From a checkpoint of a small transformer trained on Wikipedia: a variant of Muon for these matrices.
MLP neurons of a small language model. Each row is named by its layer, matrix (up: input weights; down: output weights) and neuron, and shows model dimensions 336-431. Each number is 128 + 24 x the weight over its row's rms, rounded and kept within 0 to 255. Numbers have three digits each.
After each neuron's rows, "fires on" lists the tokens most often at its 100 highest values on Wikipedia text that the model never trained on. A number after a token or word is its count.

L12.up1472:166133163119101128123136137120089141148143102117174164129132110116153116141127123093127085118110119127151129144147133115116139150152125128095153185124128162186106107147167123088150145147133145125116143133107140094083089128128131134144126178116131144124184138113178130155157129144149131111
L12.down1472:118122158133133125155134109113126096178114087123103119152103132087165162150119173158113145160165096116135143157099141122156104146128096185146096117120118125144098090140134105071131142144139126124138133102089152157129139108129139145120114135106136117168105123118152149115165135115129116135
fires on: " and" 19, "," 19, " to" 15, " exc" 5, " go" 4, " went" 4

L12.up1690:103124158121127141112105161151139125098125139130152111112117156146124156112130160172163126114163123070143146119125120145145118105133090135096136067148117092107132125128177155123128143149097150135131120158122128141133134127151083112169094107130128151116116145135108173083150096112082134076
L12.down1690:129166110122117144128106096128106119122087142134115117146101152057162164118107153158118117122151117146110101132155153129085130124170120152141136162141148118090163105126195073143134100180163135121142113148172092117077121119159149136165120115150125178095096083138136140121126142097126134130
fires on: " of" 20, " G" 17, " B" 8, " (" 5, "L" 4

L12.up1829:147144111115142124100142137148113124115106105139160083125153138116104142118115094130094108155105120150132131143152143140154169132164088123100141100127138128143144113108145119099117140102132140122134142133151167145099127105169125087153075127135157164140174137150127145146093156157112104099
L12.down1829:118111123157151149130139160148127115143163144113108143121148176111123186149093096140106140126129158134098117127153128144124140139151123104097144116126133153107163115143123163109139081104085156164115127133096116113118136127105131157159125102155109145130093149105140133142149123147121167082
fires on: " R" 20, " N" 15, " B" 11, " L" 9, " I" 7, " Y" 6

L12.up586:123113153104130108070130048118092095164120091140126162107127107123133139084114147095117110108098130108147129119102137125082120121134092105157091111111129113106099144121119121105164120147147117106151127098103114106157134083162098102095099122146119142132123127144088135132104144122126173121
L12.down586:125126120145119098186161136194141070116136123128140130094080026139126075142106104122155140143125121143133164140106152091152106117141099136165169138108134127116151126113111126148136148156172101113087108096125126176145133096113080119125141173131111138121119145122130149104099126142147114127
fires on: " (" 31, " " 14, " which" 10, " there" 10, " There" 8

L12.up762:133131112138119125126147131145122110125136104155161110107130108112147138116112123129099124127123131106152170140154144080107110145088105179117104152143112125114149167125175185134160127090101157148097140121129153142141123113172128115130119139104096121106123120103135118149150146128144124148
L12.down762:071170155139133099135120104155097122123074114126145137138116158152174113139102175155117108171132140185138111114123113111087147156140111141125119172100110160123136159116151147112104106149100119091117086081143144136113142129125136089136129105174114126140160149105125075170160178141106113164
fires on: " R" 28, " for" 11, " of" 8, " (" 6

L12.up2609:078037106144176134081097105143096152141141138120099123124161100114132116105153148133152145123118139152118097133138128094165097108130151088090086145127194091171115108069115129118171167129109129091119146111124102152113078135158133132155137127128182118078132139123110151124163153098099149131
L12.down2609:104144148148191153126104125125107154109129106103175138104143191162117116119152109144125193132085089079151095139144090132073137092128128167128098168129137128108149129102142155089110105188137115132112078144086093130139132131124131155131152169138140134156168112161097148146152142115127117137
fires on: " G" 24, " H" 23, " A" 11, " Gr" 9, "i" 4

L12.up1040:124141115114119148113114100126141150125128170104122107143150130135126108125161123142146110143120135072128150114167124167122153167119092128130119130145118156137159134098130117110122090112081138095147179128142167120147118125136110142133112168126133120119136134144119112198127170122121153149
L12.down1040:139176130138107165118125126132141078129134107150152144165066121127111127127156115140120098161142133123114164142104104140068095147158118145173182126154186141136098156133150140121136170100124133082155155097159136129143163170096155155151145136109144121108102116133103119140176118185109135122
fires on: " the" 27, " of" 12, " to" 9, " and" 6, "," 5

L12.up129:104121117108106160121106128108137112102120102120080128147117130129102103116113155114107121092141096149137128128121141141089124117121133108166090177119145145168144151147095129114156176117140100169122152120129143100110138158152122110120154127071105121087107173111099111152104090122147072141
L12.down129:100137139096175147152112138133102159119116101118126157143061169154115138109148163188154129088079154107137124169151129115113133172112084146141110128123138114143109135164108169138086130127147180148158111123082099129134129142106145107070091106109110129103094158141148153128116163140101057136
fires on: "C" 68, " Ch" 14, "CC" 6

L12.up58:128072123145091128106125115129048144141120066133120133134106095164123161093094105115127100110135120142131071131125131122134115122090181129121140118104103157102069126146095145139146123096157113126111117074111108116117154200102149137150130115122143124184098099131125130153122119138121097121
L12.down58:136136128126104119135116124112185172114125117152134157100122151128176124145080106145113142129102093118155129143158122124089142120132129135134131118124119127131178131123089114127105149123131137105116105178080118117130109154104110108126075128122098142126118138072140113116135145126158069110
fires on: " D" 36, " H" 9, " L" 6, " He" 5, " N" 5, " F" 5

L12.up2153:170142123101114122115050118126100138123157102149091188139149121174141147162089108136124187112132141146147089125143127125123139155068122120140176097064135139140138141065181087113103076105191151103103103145143137131073167104142089154142140180146132173089144177114138143111125151131111107143
L12.down2153:131118124128134173115136111107071155119116174128111152095123097134121150136093144106136135081105139132148138137160133120129166146118179101116097129175127116129145122152155094163157125139123172125119111100128119128123127144095115139168119157146129093112121121134116158096156127135139191150
fires on: " and" 22, "," 18, " of" 9, " trans" 6, ";" 6, "es" 4

L12.up1208:162118137130095121154143142165180104129153144153128122157124156085152122141137148129109180115115098094131112133129149087138112122109148119130116133089148136105145139144176108126147169144117106124096137118123153118135145096084148143156142173112120093133139119132141173102158123142101115103
L12.down1208:067097177130097091125146169136143155114113104140145131170107165097100121127090105143152134103154139125093113117081136183114107138118097155128102134151113153105136117162123100113140129108156132107093122137118104167103140152125119169127123148163147078135107212111143159125154117162111129126
fires on: " " 30, "0" 17, "(s" 8, "1" 6

L12.up2525:120101127110101105140127120145095170137145114147136139083127147092162151110142144149105114113105163141155117142117132137201091124105126120082134135162098091106102126136114162096117137141137139161147091121115136128137133154125134105147149103131139166122100152143099136124136161089135084120
L12.down2525:122124149140148125110127124118117126137136123139128118114149145133145107087125106168145086112144061132138100166141138162097136122163156136149100132117125096136121171128124088145089154173130148135134141152158140144097127122121116103094153111124158109145108111120090136131167137119124124152
fires on: ".\n\n" 36, " |\n" 6, " ob" 5, " bur" 5

L12.up1100:149100099130165130122129081094123189114139139136147152130125112148110131103124165149118102145136148135090125116123140117072140127081139139114144159152100132136119130114158173118126114132093144113151118140158101105127160142147143129120147146114118157132122122116126074109120096119093129108
L12.down1100:120109116089101104145104135177110133121143119133125149136081138136099126110142111127106133117113161092104112159159112105103103163125101100150137147152128169105152102118093093139115144092101165134140136157114140115117106129183154135105145092109118098109115086145114172131120108149119129107
fires on: " a" 17, " Sch" 13, " G" 11, " H" 8, "h" 6, " st" 5

L12.up885:095111136114146147113123044158166126110137133100164148124097133103132114152103142137114145105148125084129118125109121082117141125118162147148132109150145113129106143123134126157152060133109137153086146124144155130081165101111128118108115086063134129112165163096124133140144123151162100129
L12.down885:092101119100148129134113146125113129076098171134114147117137123122146096133128106108126114065092123130127084098121118138154153122156165092124146098148118136107091111106139148124135160147116124162102134121126153169151131115123142062124094120133127097121132117140157142132133142132112119126
fires on: " at" 20, " Le" 15, " le" 10, " h" 10, " H" 9, "h" 7

L12.up2233:168128118141138138111134139106153110088107157124141089133097127125135105171156163084131144114144125168090101167175159131127126085150106106148120135102124129139125134111152147130114142097169149158151106154142115114143137141098105115114115111064120154139138100147114157141157155108124174147
L12.down2233:121142123151147143102150120137132164117126121118121162153123134127121139109113109129108133128116150121124128136127151126152138112132143082158171127095141139153089126114127129127105098109162117067122101166122131153125121139138127103163113133125111142154067147116125110087135157140150169096
fires on: " in" 33, " of" 12, " s" 6, " al" 4

L12.up317:115108153136115082116148178142119165127128075160133138134156114094134106101123126093161135134154114138143122127118132123135162165126129171140130104133104128148137147159105215147135102091142099141130119094134154110156147131155164099125116150124105102161150127156131100126106116051105190121
L12.down317:149143123104116144112145171120169121118126117141130159116150088111132126129134123139139147105175127108120096111124124113146104112117206143151118155133147091152137120129135107170142171150140141138123113132155087101099136178133095106103127113123121130100132098090115130094139131115112156180
fires on: "–" 37, ":" 17, "-" 16, "|" 11